{"num_hidden_layers": 18, "hidden_size": 256, "num_attention_heads": 2, "vocab_size": 2064, "norm": "rmsnorm", "norm_place": "pre", "qk_norm": true, "bias": "none", "extras": ["capped logits"], "init": "uniform", "init_std_down": 0.0, "schedule": "cos", "batch_tokens": 32768, "doc_mask": true, "train_tokens": 369100000}
MLP neurons of a small language model. Each row is named by its layer, matrix (up: input weights) and neuron, and shows model dimensions 160-223. Each number is 128 + 24 x the weight over its row's rms, rounded and kept within 0 to 255.
A block is one neuron, or neurons of one layer that tend to fire together. After each block is what it responds to, as a language model described it from the Wikipedia text at the highest values.

L2.up6 [192 137 119 137  99  94 136 124 151 138 159 112 107 136 156 134 145 145 150 107 121 123 127 107 123 167 130 171 136 149 105 101 155  98 118 144 143 143 118 101 157  85 124 107 124 138 133  82 129 136 110 133 153 167 160  87 181 157 120 116 119 156 155 155]
L2.up162 [161 120 130 161 115  79 182 155 142 113 133 113 119 156 144 140 118 150  86  99 124  92 114 124 124 121 149 185 132 114  91 133 136 120 123 103 160 136 137 110 163 106 132 157 129 134 139 101 145 150 137  93 121 130 146  69 157 166  81  90 125 139 130 112]
L2.up278 [183 154 180 171 108  97 136 145 137 131 108 111 112 148 122 132 103 142 147 116 121 100 154 115 117 168 132 104 105 160 107 108 182 132 130 145 137  93 135 125 131 153 165 158 136 123 132 133 133 103 121 141 131 153 116  98 171 112 145  82 138 176 143 168]
L2.up561 [161 162 142 160 149  86 150 149 151 136 173 133 111 157 158 162 124 119 136 112 124 144  97 118 139 157 101 159 103 117  86 121 153 122 110 154 141 161 120  91 165 135 129 111 150 145 112 126 141 119 135 116 167 171 111 110 182 170 145  87 138 140 157  92]
Mid-word subword fragments. Short pieces inside words split into several tokens, especially "v" and "ry", as in Chemist-ry, Infant-ry, a-v-oid, Tra-che-ophytes, deb-ut, ele-cted.

L6.up114 [138 120 119 105 111 154 178  96 135 121 119 142 121 123  94 111 138 125 124 142 141 115 124 139 135 138  92  98 148  96  92 123 115 141 144 158 143 134 136 115 128 164 120 110 158 104 122 124  92 120 127 125 135 144 141 123 127 164 153 120 139 162  95  98]
L6.up199 [120 107 121 114 176 129 162  86 145 109 157 135 137 150 126 117 147 131 127 176 153 153 167  87 150 126  99 121 112 128 133 110 100 107 137 102 165 134 145 111 127 149 155 126  96 117 106 132 146 124 128 128 129 147 151  94 155  99 141 126 130 143 112 104]
L6.up265 [159 116 128 118 143 139 129 137 122  77 133 134 128 122 158 152 165 137 109 149 153  94 145 142 125 157 140 131 104 122  59 126 147 135 159 169 135 107 117 145 136 128 128 143 142 103  90 129 144  92 124 146 107 158 152  43 127  97 126 125  69 139  93 126]
L6.up722 [165 184 127 113 146 122 145 116 140 131 142 137  89 135 171 156 175 164 136 138 152 120 136 165 124 163 116 106 123 136  92 122 101 148 152 135 132 155 151 108 152 140 134  78 148 128 102 112 124 145  84 130 114 174 120 150 143 117 135 107  87 160 111 147]
Number separators in tables. Colons and periods between digits in table cells, especially track lengths (4:10, 3:51), plus decimals (85.7) and the ot in photo.

L2.up261 [191 128 117 104 105 131 136 103 155  62 132 154 135 104  96 132 151 124 102 136 106 129 120 169 125 121 122 141 127  72  76 135 154 136 139 131 128 157 152 154 146 146 155  99 130 128 116 139 106  98 124 103 125 121 128 112 148 154 138 133 155 122  79  93]
L2.up270 [127 155 106 157 122  73 160 105 142 104  93 127 118 135 155 135 118 103 136 151 137 146 111 161 132 165 142 162 132 152  69 119 150 120 140 156 112 165 116 111 144  97 138 137 110 158 122 150 161 115 154  68  89 138 124 129 134 136 106 111 145 109 101 109]
L2.up822 [148 160 133 136 107 132 165 161 150 131 115  74 116 138 107 169 131 117 123 133 119 146 129 131  99 132 147 127 149  92 103 101 118 106 141  93 165 155 153 110 125 146 142 145 149 170 106 139 117 107 142 144  78 156 137 116 107 168 168 121 122 163  91 116]
L2.up1014 [148 198 102 135 105 140 131 136 139  72 134 131 104 162 113 158 125 133 136 141 137 137  78 156 138 134 121 120 165 108 100 132 125 168 132 126 151 141 104 149 156 149 179 162 106 148 138 156 111 113 121 107 101 151 131 136 125 134 114 107 137 138 118 101]
Table header cells. Column-header words right after a line-initial pipe in wiki tables, mainly "Party" in election-result tables, also "Game", "Time", and pipes; weaker on mid-word pieces like -ism, -vel, -uff and on "also"/"In addition".

L6.up36 [162 129 155 118 124 122 154 177 155 112  91 114 112 102 105 126 145 141 160  92 134 139 127 150 156 109 110 136 174 169 102  96 100 151 149 105 124 149 157  87 145 148 128 157 128 139 186  96 154 117 126 117 160 146 130  82 156  84 173 105 137 105 110 135]
L6.up158 [128 167 144 110 133 160 160 164 146 144 106 134 141 117 120 179 118 154 138  90 131 136  84 155 109  99 149 136 149 132  93 105 101 109 112 121 101 131 143 133 138 114 134 114  67 118 190 101 108 107 128 112  87 126 149 110 144 122 157 114 166 156  81  72]
L6.up812 [152 153 122  96 117 112 114 108 147 133  83 124 160 132 152 166 109 102  96 124 126 175 157 114 152 105 143 122 134  77  92 102  85 165 121 124 157  96 133 135 158 171 154 124 111 144 121 119 130 139  81 135 159  96 145 106 130 115  97 128 146 142  92  98]
L6.up994 [167 115 153  93 177 148 151 145 159 108 130 105 152 136 138 112  99 124 144 143  95 155  89 158 137  97 128 113 133 156  70 127 128  78 107 149 127 123 103 128 153 125 122 166 105 130 127 158  65 139 135 147 122 139 141 159 162 101 162 121 119 106 119  95]
Word-final pieces in headers. Final word pieces completing headings and infobox field names, like Disc-ography, Head co-ach, Archit-ect, and colons after Mayor.

L11.up774 [134 149 163  85 152 141 157 133 138 125 168 126  97 112 118 120 152 169  99 163 112 111  83 123  90 100  70 102 119 109 160 160 127 118 140 116 104  87 121 133 153 143 161 167 121 132 154 116 112 103 142  92 130 122 116 140 145 107 129  98 142 123 121 135]
Mid-word fragment tokens. Word-piece tokens early inside a longer word, often after a one- or two-letter start, such as "ar" in arrested and archaeological, "O" in ROU, "con" in consonants.

L2.up412 [122 144 136  86 144  86 138 116 146 146 109  60 119 142 122 146  91 129 103 124 105 131 110 126 124 163 161 151 134 132 107 120 151 121 119  81 141 135 115 152 148  85 139 126 107 169  84 138 146 155 149 145 147 113 168 122 157 133 163  81 111 135 153 143]
L2.up480 [115 146 149 128 166  77 157 166 146 154  95  87 129 138 110 162 114 117 103 123 125 117 159 120 142  83 147 117 159 148  96 129 121 145 174 151 148 126 147 112 148 133 105 109 135 136  67 142 119  99 132 138 167 169 115 122 115 121 128 131 151 139 167 134]
L2.up572 [124 142  89 165 149  92 143 101 161 146 120  63 128 124 130 130  99 146  99 144 127 116 128  86 100 119 146 157  96 123  99 109 168 149 129 117 112 130 108 148 134  85 141 144 143 132 112  97 101 157 137 142 127 130 161 128 150 120 166 129 119 160 181 121]
L2.up964 [127 165 142  90 163  89 176 100 147 138  93  87 135 140 121 150  93 105 154 144 137 131 109  91 134 138 136 117  92 126 144  98 120 124 136 104 126 155 136 158 138 141 154  98 161 121  81 130 119 112 161 115 162 130 154 102 119 123 166  75 127 141 192 135]
Along, result, word-starts. Fires on "along" for routes or geography and on "result" (as a result, resulting); also on word-initial pieces (cl-imate, form-ally) and table pipes after years.

L6.up14 [168 168  81  92  88 140 151 107 150  99 171 117 128 130 106 144 145  96 138  89 143 123 129 151 145 161 119 167 103 111 117 125 137 141 162 131 125 119 103 150 141 151 151 170 111 144 170 145 110 113  96 122 104 159 125 152 155 139 145 123 144 131 154 133]
L6.up28 [120 183 130 132 122  95 132 110 173 130 155 132 118 131 121 107 105 155 115 142 165 143 104 192 144 108 151 154 151 101 135  84 147 120 177 159 179 157 105 135 126 137 186 145 131 122 154 164 123 133 129 117 112 150 138 135 138 179 122 116 134 128 150  91]
L6.up511 [145 136 144 127  97 124 121 111 139  79 156 146  94 104 115 172 148  75 159  94 113 128  80 161 159 115 150 153 121 163 147 123 112 150 118 106 181 125 136 128 171 129 132 183  80 117 132 155 105 123 129 135  93 168 126 114 145 131 150 123 138 166 151 108]
L6.up1001 [154 149 105 102 136 105 171 147 147 113 124 156  92 115  98 173 100 115 130 131 146 107 105 136  87 100 152 177 167 122 129 164 128  96 135 119 129 176 162 134 152 110 132 135  71 169 129 126 136 141 120  87 129 135 165 105 130 161 149 129 133 111 128 122]
Party field label. The word Party as a field or column header in politician infoboxes and election result tables (Party: Republican; | Party | Candidate); weaker scattered word-pieces and months after dates (13 May).

L6.up115 [146 133 137 135 121  95 150 108 132 127 115 140 113 112  84  81  92 142  91 112 140  88 153 121 111 146 110 119 172  88  80 150 170 143 130 149 171 102 183 149 157 113 132 152 122 124 114 116 117 114 110 133 111 145 123 119 130 104 142  81 123 168 107  99]
L6.up216 [139 137 173 116 127 127 155 128 155  75 141  87 120 116 112 162  87 126 113 132 156 162 134 118  83 155 134 126 140 124  92 154 151 113 164 134 135 145 152 132 148 162 167 109 170 138  82 180 118 116 128 116 158 147 127 151 126  79 135 104 122 128 127 123]
L6.up285 [110 131 152 175 125  82 147 136 134  87 115 117 104 113 113 178 111 137  78 115 166 117 104  91 105 130 120 113 130  79 117 121 154 103 115 145 140 106 116 112 146 133 143 109 126 121 116 158 131 126 106 107 129 147 127 176 118 114 149 122 127 154 111 115]
L6.up601 [140 109 126 147 143 108 137 149 174 119 121 118 117 133 149 153  75 162 113 106 140 160  92 109  58 148 140 162 157 116 144 134 159 120 111 114 149 164 141  94 137 149 159 152 108 115 139 160 152  95  93 101 161 143 113  87 178 132 110  82  91 111 119 156]
Mid-word fragments. Fires on word-internal pieces right after a short opening chunk, strongest on the e in sp-e-ed (speed), also H-az-ards, b-al-let, def-end-ant.

L11.up227 [134 147 166 126 148 151 185 102 168 108 159 148 123 145 157 129  76  63  82 153 132 115 118 110 140 153  65 119 195 120 121 120 165 154 138 140 115 118 129 131 160 141 168 120 134 141 101 153 126 124 134 102 104 126 130 123 127 118 115 120 102 107  93 147]
Split word continuations. Second word-piece after a short onset fragment, strongest for end/ent completing spend/spent (also bent), plus Sp-an-ish, be-g-ins; weaker on in, colons.

L2.up0 [122 125 105 118 122 127 129 181 130 134  92  91  84 140 101 149 142 110 106 147 104 125 105 128 133 130 123 160 118 140  97 113 137 101 147 117 114 104 133 110 157 142 131 159 121 107  83 182 101 141 119 163 102 103 130 154 132 141 176 155 116 176 103 123]
L2.up359 [195 190 107  91 117 130 119  85 145 136 143 170 134 106 160 129 157  91  99 109 156 116 122 124 108 145 105 131 105 118 159  76 111 132 150 148 167  97 166 145 166 153 184 143 119 147 134 130 139 115 109  41 111 133 138 112 120 109 113 149 139 122 118  75]
L2.up811 [137 131 120 122  96 167 150 144 152 129 119 161  96 118 117 128 120  74 143 128 113 134 140 149 116 107 103 112 114 151 123 123 124 148 135 150 151 132 143 140 149 137 168 136 146  88 137 121 115 143 143 132 111 123 147 103 174  84 146 134 105 132 111 155]
L2.up978 [191 150 113 157  85 139 142  94 166 100 125 131 102 136 131 156 161  97 120 126 148 127 114 144 108 134 152 128 156 127  91 151 143 142 105 158 117 167 138 110 150 133 161 124 111 145 121 156 134 129 110 108 124 154 118 109 135 130 145 125 147 141 143 125]
Split wiki-table header words. Second word pieces of table column headers after a pipe, like T-itle, C-andidate, Pre-ced-ing; more weakly, other mid-word pieces (G-ames, pre-vent) and the words title/name.

L6.up412 [103 151 146 146 136 128 135 167 145 125 113 143 154 130 131 112 131 137 111 148 131 107 114 106  96 193 107 145 134 132 109  70 118 107 185 138 137 120 173  72 149 146 161 133  94 127 165 136 133 163 152 112 123 123 147 111 156  69 137 132 115 112 115 102]
L6.up576 [174 138 108 150  76 105 135  96 134 134  98 144 110 126 158  88 171 106 117 107 117 115  66 143  90 164 118 128 134 153 129 158 154 154 138 119 154 116 144 133 137 123 149 145 132 127 146 109 113 152 122  58 105 142  83 114 152 162 150  86 143 148  93 104]
L6.up786 [145 144 140 192 159 102 126 177 146 112 104  77 104 162 164 112 118 125 130 169 155 143 122 133  75 131 102 108 145 133  92  85 129 106 129 120 185 116 162 145 142 120 155 128 153 165 106 133 121 127 142 135 128 146 139 149 155 134 174 124 115  90 107 111]
L6.up801 [156 137 150 112  94  90 111 142 157 127 110 148 103 107 116 144 126 125 138 104 123 125 128 129  69 130 121 146 155 125 149 120 149  97 133 138 152 130 134 134 141  87 159 129 152 103 130 138 138 128  99  99 136 146 139 103 123 149 167 131 147 111 150 130]
Mid-word subword fragments. Fires on word pieces in the middle of a split word, mostly names and places, such as ck in Brockley, ough in O'Loughlin, all in Corvallis.

L2.up101 [144 126 114 148 157 132 124 151 180  95 115 123 176 105  94 139 121  88  96 111 119 152 122 116 135  94 146 164 140 164 118 128 108  99 127 167 150 132 127 164 148 119 128 123 102 115 128 133  91 154 135 151 131 159 129 180 174 161 103 112 100 120 146 103]
L2.up225 [168 137 139 144 103 125 146  89 179 121 123 143 109  92 119 101 102 152  58 122 156 106 156 117 115 106 104 145 136  97 167 140  77 162 156 117 165 165 120 154 137 157 137 101  88 144 145 121 152 127 155  98 144 148 117 118 121 138  68 130 137 123 144 162]
L2.up397 [169 125 131 129  79 146 149 138 112  84  98 118 137 133 118 151 160 149 103 136 118 121 121 128 118  90  87 130 126 130 116 132 122 164 160 144 136 128 128  95 147 175 143 155 107 147 100 131 158  90 160 143 104 163 120 131  81 182  79 156 144  95 119 122]
L2.up548 [200 139 120 105  72 145 124 127 163 109 136 127 111  81 106 106 140 133 120 142 105  91 131 101 128 130 128 133 196  97 145 111 122 131 117 128 144 142 155 152 141 103 124  76 106 148 147 116 113 161 162 127 101 125 115  80  96 156 141  85 132 126  89 135]
Sports stage and result words. Competition words like final, first, last, medal, return, match, plus score digits after dashes (0–2); also word-start fragments like ev(en) and sign.

L6.up380 [138 153 139 169  85 139 163 152 136 107 131 129 139 114  97 122 108 173 116 110 128 118 133 148 165 104 129 179  89 131 156 111 105 151 101  89 113 134 106  96 156 116 157 123 171 116 146 148 140 158 118  71  94 114 164 144 132 134  95 106 120  97 138 106]
L6.up605 [130 170  82  99 161  74 112 179 141 114 101 119 136 165 145 165 144 102 134 105 117 129 104 137 112 150 163 127 147 145  97 140 139  96 117  93 138 144 137  74 160 100 110 142 146 112 144 116 154 102 115  93 147 128 178 102 132 149 147 121 133 135 114  97]
L6.up925 [188 142 118 113 105 155 152 140 157  79 134 150 135 142 114 122 152 121  97 114 135 126  94 132  73 112 135 124 157 116 156 138 108 138 160 144 150 144 129  82 148 163 157 132 119 138 143 129 140 155 118  77 110 123 164 138 172 125 127 111 150  91 156 156]
L6.up968 [130 118  89 135 141 141 173 149 162 123 110 156 115 159 123 165 138 163 101 128 121 112 126 148 112 126 106 126 104 113 120 149 156 151 166 144 137 140 163 126 190 136 142 125 131 142 117  97 148 117 134  84 105  98 137 139 124 149 170 139 120 141 113 113]
Word-pieces and table separators. Fires on word-internal and suffix pieces such as -ited, -ship, -che, and on pipe or slash separators in wiki tables and infoboxes, occasionally on "his".

L11.up262 [143 134  88  96  98 105 124 113 151 168 132  74 171 159 159 145 105 115 117 153 160 161  98 109 136 122 110 142 110 119 139 134 126 143 126  75  88 116 129 141 130 134 117 117 114 154 101 112  88 143 131 130 112 147 154 147 131 133 118  82 128 131 128  69]
Second part of compounds. Word pieces that finish the second half of hyphenated or compound terms, like white-tailed, top-tier, right-back, single-board, Northwest.

L11.up30 [167 142  86 144  95  77 138 148 133 114 145 135 129 107 125 110 164 127  91 176 115 115 138 151 139 101 133 166 147  97 100 150 104 143 130 116 134 146 121 154 142 118 170 157 115 139  98 108 134 104 137 143 127 148  88 128 132 120 109 140 154 146 110 100]
Word piece after initial T. Middle word pieces right after a split-off first letter, especially T/t or D, as in T-ay-lor, t-able, T-imes, D-anny.

L11.up965 [117 153  97 147 124 138 174 143 137 146 147 150  94 148 163 102 160 132 114 116 119 112 123 122 142 107  94 130 112 122 125 115 122 126 138 148 137 120 140 142 122 163 140  97  91 113 133 121  70 121 141 129 122 120 172 162 136 179 132 140 136 109 118 170]
Common verbs and word pieces. Forms of be, get and make, often split off inside song titles or quotes (I'm, Are, Get, getting, became, made), plus scattered mid-word pieces such as Met, Islanders.

L6.up127 [212 112  71 139 114 150 135  96 132 133 119 129 101 112 108 190 110 111  99 113 121 119 137 128 103 106  90 171 142 155 101 176 120 125 168 134 137 117 126 113 148 147 166 141 118 133 188 137 131 127  99 117 133 102 145  95 125 154 113 119 133 103  96 141]
L6.up259 [140 124 133 113 124 116 134 133 133 137 127 167 133  99  90 120 161 148 125 137 107 152 144 107 131 128 164 140 155 138 114 139 123  97 178 125 142 127 116 101 155 129 153 148 108 111 146 115 167  99 138 106 172 164 130 132  90 104 121 110 164 150 137 130]
L6.up482 [114 137 118 144  77 106 118 133 135  88 140  97 123  98 105 161 157 151 125 167 126 128 164 137  59 134 104 152 126 117 117 158 129 151 167 131 149 127 131 116 133 147 107 150 128 136 116 148 114 108 100 137 142 140 145 128 117 151 144 110 132 117  88 126]
L6.up848 [159 135 147 147 102 107 127 129 141 120 188  97 110 110 120 130 115 133  98 136 145 140 132 102 115 144 109 169 140 142 133 157 137 131 171 145 135 117 121 144 135 160 131 114 114 172 141 144 142 101 116 108 136  95 156  88 129 134 167  84  97 103 100 143]
Word piece after single letter. Mid-word pieces that continue a word split off as a single initial letter, often r, R or S, as in r-ate, S-outheastern, R-ange; weaker on other word endings and function words.

L6.up45 [142 137 109 123 134  92 161 125 155 104 126 105 122 131 181 104 106 147 120 148 112 123 134 163 117 115 142 130 144  86 141 153 114 150 152 118 141 143 138 150 139 105 210 111 117 162 111 126 109 145 116 126 113 116 142 130 118 114 137 111  97  65 107 153]
L6.up264 [156 182 106 136 165 111 130 115 150  83 124 130 161 125 115 135 109 145 125 120 150 142 160 110 142 142 108 117  88 123 115 121 119 113 125 123 138 118 152 121 133 146 172 164 143 175 116  82  79 177 135 144 168 108 138 149 134  86 151 112  79 120 114 131]
L6.up769 [124 130 128 118 118  99 120  73 179 122  99 149 101 125 145 111 166 114 115 110 102 122 156 142 148 160 113 126 147 122 137  85  98 148 134 116 157 112 185 150 151 128 152  97 105 153 146  81 170 150 102  98 145 124 112 110 105 116 108 113 149  94 127 146]
L6.up945 [129 135 122 129 162  88 153 102 165 142  99 112 165 127  92 129  95 161 119 109 130 133 156 127  76 130 139 129  98 114 120 133 112 133 139  73 131 111 161 126 153 140 138 120 105 149 114  62 166 147 131 147 157 136 142 117 106 134 167 116 124 124 105 108]
Word-completing suffix pieces. Fires on the token that finishes a word or number: ordinal suffixes after digits (2nd, 40th, 1st), third year digits (1968, 1983), and word endings (approval, elevation).

L6.up545 [116 127 129 110 158 128 128  92 159 121 119 110  92 151 126 110 119 164 107 144 146 111 118 135 143 123 138 138 157 149 109 102 110 115  83  94 161 119 133 124 127 122 122 167 117 107 133 145  61 121 145 121 155 134 121 162 108 125 119 123 125 113  70 153]
L6.up549 [130 141  84 140 125 128 165 132 145 119 128  51 159 121 138 134 124 136 133 199  78 136 165 149 135  92 109 109 138 137  90 150 105 106 113  72 127 186 119 123 128 152 192 132  79 147 136 137 136 110 131 147 138  97 135 127 115 116 126 126 158 108 125 162]
L6.up778 [105 125 146 152 197  90 139 119 144 130 101  83 122 136 147 109 123 170 132 169 115 117 111 116 133 118 132 107 102 114  79 128 144  99  87  71 118 147 122  96 139 118 128 149  70 154  90 141 129 137 164 146 119 108 119 171  98 160 104 121 139 133  81 134]
L6.up935 [146 144 140 155 165 131 134 158 150 109  97 141 110  91 107 116 165 106 136 158 108 107 110 142 122 129  99 136 118 138 130 118 108  76 151 108 143 156 135  91 158 197 150 143  82 121 148 130 136 121 111 124 137 132 137 149  96  99 102 134 116  98  84 125]
Inside brackets or quotes. Tokens inside short parenthesized, bracketed or quoted spans, such as footnote markers (^[a], ^[6]), IPA transcriptions, quoted song titles and inserted quotes.

L6.up184 [141 122 123  93 138 140 143 106 134 106 156  90 160 118 126 126 147 109 130 169 132 192 158 135 147 120 118 132 123 134 101 164  76 167 140  95 123  95 121 135 144 160 192 110 102 143 140 154 131 116 116 117 135 115 122 117 139  90 121 137 107 178 103 136]
L6.up728 [139 153 103 105 100 164 146 134 155  71 155 108 142 147 129 128 150  92  83 128 150 132 135  95 119 137  99 166 122 104 133 147  74 150 130 154 125 107 130 128 137 106 113 129  84  96 108  94 112 132 161 145 121 133 150 127 145 109 101  93 131 144 144 141]
L6.up874 [153 182 125 174 127 136 131 133 135  88 109  98 120 126 128 124 131 108  88 148 135 130 130 106 112 164  93 150 173 103 145 142 136 144 122 141 131 125 144 168 143  99 144 123 119 122 108 102  95 147 142 117  73 110 131 125 110 136 130 113 102 149 142 132]
L6.up938 [134 150  89 125  99 151 142 156 158 112 154  74 123 145  86 104 129 119  82 129 136 137 102 174 111  79 100 125 143 139 114 155  88 168 132 123 125 158 123 135 143 145 132 138 136 131 117  88 151 145 143 154 143 135 161 142 114 121 139 104 137 157 160 118]
Early mid-word fragments. Second word-piece right after a one- or two-letter word start, strongest for "og" (G-og-h, M-og-adishu, c-og-nitive), also T-ot-als, W-ash-ington.

L11.up526 [138 110 132  77 128  86 146 168 156 105 150 117 178 133 171 130 121 135  77 142 127 184 115 115 143 119 121 123 108 131  62 145 128 139 148 108 136 147 132 128 153 149 113 138 105 109 126 159 153 159 133  92 165 131 115 137 147 133 134 160 103 128 118 180]
Role noun endings. Final token of a person's role or occupation noun, often the suffix, as in professor, coach, candidate, football player, saxophonist, board member.

L11.up472 [158  91 119  95 113 127 147 149 150  95 168 127 143 149 168 148 131 122 118 140 142 141 130  81 109 157 116 124 166 119 140 149 110 112 156  99 111 130 131 119 154 106 124 104 167 151  86 134 119 151 116 158 132 121 156 137 149 165 141  82 140  99 119  91]
Periods after numbers. Periods, especially after numbers: sentence-ending full stops (at the age of 82., 11.6 C.) and decimal points (4.5, 2.49%), plus some digits after decimal points.

L2.up148 [114 134  90 152 166 162 136 156 121  92 105 117 103 134 121 128 140 109 122 144 125 148 128  98 114 101 115 163 125 125 137 139 132  59 167 124 165 170 162 157 143 138 133 172 135 133 116 167 129 125 126 150 117 129 150 126 132 123 162 135 122 162 129 151]
L2.up450 [120 182 122 124  89 159 126  98 141  95 122 178 156  83  93  94 133 113  91  89 126 101 116 145 154 114 119 169 147 147 139 135 112 152 119 117 117 118 156 109 150 140 141 124 104 123 130 153 137 132 133  97 105 108 145 119 126 113 104 155 171 148 115 143]
L2.up504 [131 159 103 139 115 124 139 125 150 133 133 150 118 155 154 135 150 138 128 112 171 125 102 143  75 122 109 123 128 112 127 142 129 134 156 158 189 146 131 136 172 103 162 115 125 149 106 125 136 155 142  95 110 125 145 139 150 122  98 151 136 124  96 150]
L2.up833 [173 176 151 157 133 120 153 106 144 119  87 119 124 118 146 117 117 150 122 124 150 166 111  98 100 105 135  97 139 160 161 118 154 152 154 168 147 162 119 180 134 168 160 104 125 136 152 132 142 141 100  84 105 157 138  87 116 131 171  93 112 149  83 141]
Clause-linking temporal words. Conjunctions and relative words that open a new clause or time phrase, strongest for since and until, also after, while, who, which.

L2.up109 [108 154 127 159 123  84 141 151 152  85 124 131 142 116 110 121 117 124  91 138 132 108 101 165 116 121 160 142 134 157 114 164 143 158 145 130 141 133  85  86 150 141 156 178 138 135 103 121 147 127 165 123 129 134 139 157 154 154 156 162  91 125 159 130]
L2.up558 [139 130 158  98 107  81 133 144 138 134  93 101 144 151 128 175 123 116 118 132 108 128 170 133 115 109 133 100 121  89 110 143 131 141 204 113 141 154 120 118 151 139 164 126 145 140  99 122 154 123 129 125 146 166 138 121 153 147 129  94  99 104 133 166]
L2.up889 [148 144 124 151  60 152 125 109 121  82 135 112 104 124  94 117 139 118  97 174 100  96 124 103 115 108 162 129 147 145 128 123 124 154 181 148 186 114 174 100 155 152 138 128 130 118  90 174  95 118 124 121 140 130 115 135 106 121  87 128  93 154  93  89]
L2.up1020 [129 115 105 136  65 161 156 107 136 130 117 151 106 127 139 135 113 113 125 156 149 124 149 134 120 132  79 129 135 141  92 133 114 171 148 134 181 114 140 102 143 161 128 152 153 128 131 160 139 115 102  89 134 116 102 134 115 165 139 113 133 106 108  90]
Possessives and mid-word "c". Possessive and demonstrative determiners before a noun (his, their, 's, this), plus a mid-word "c" after s or z (mus-c-le, viz-c-achas).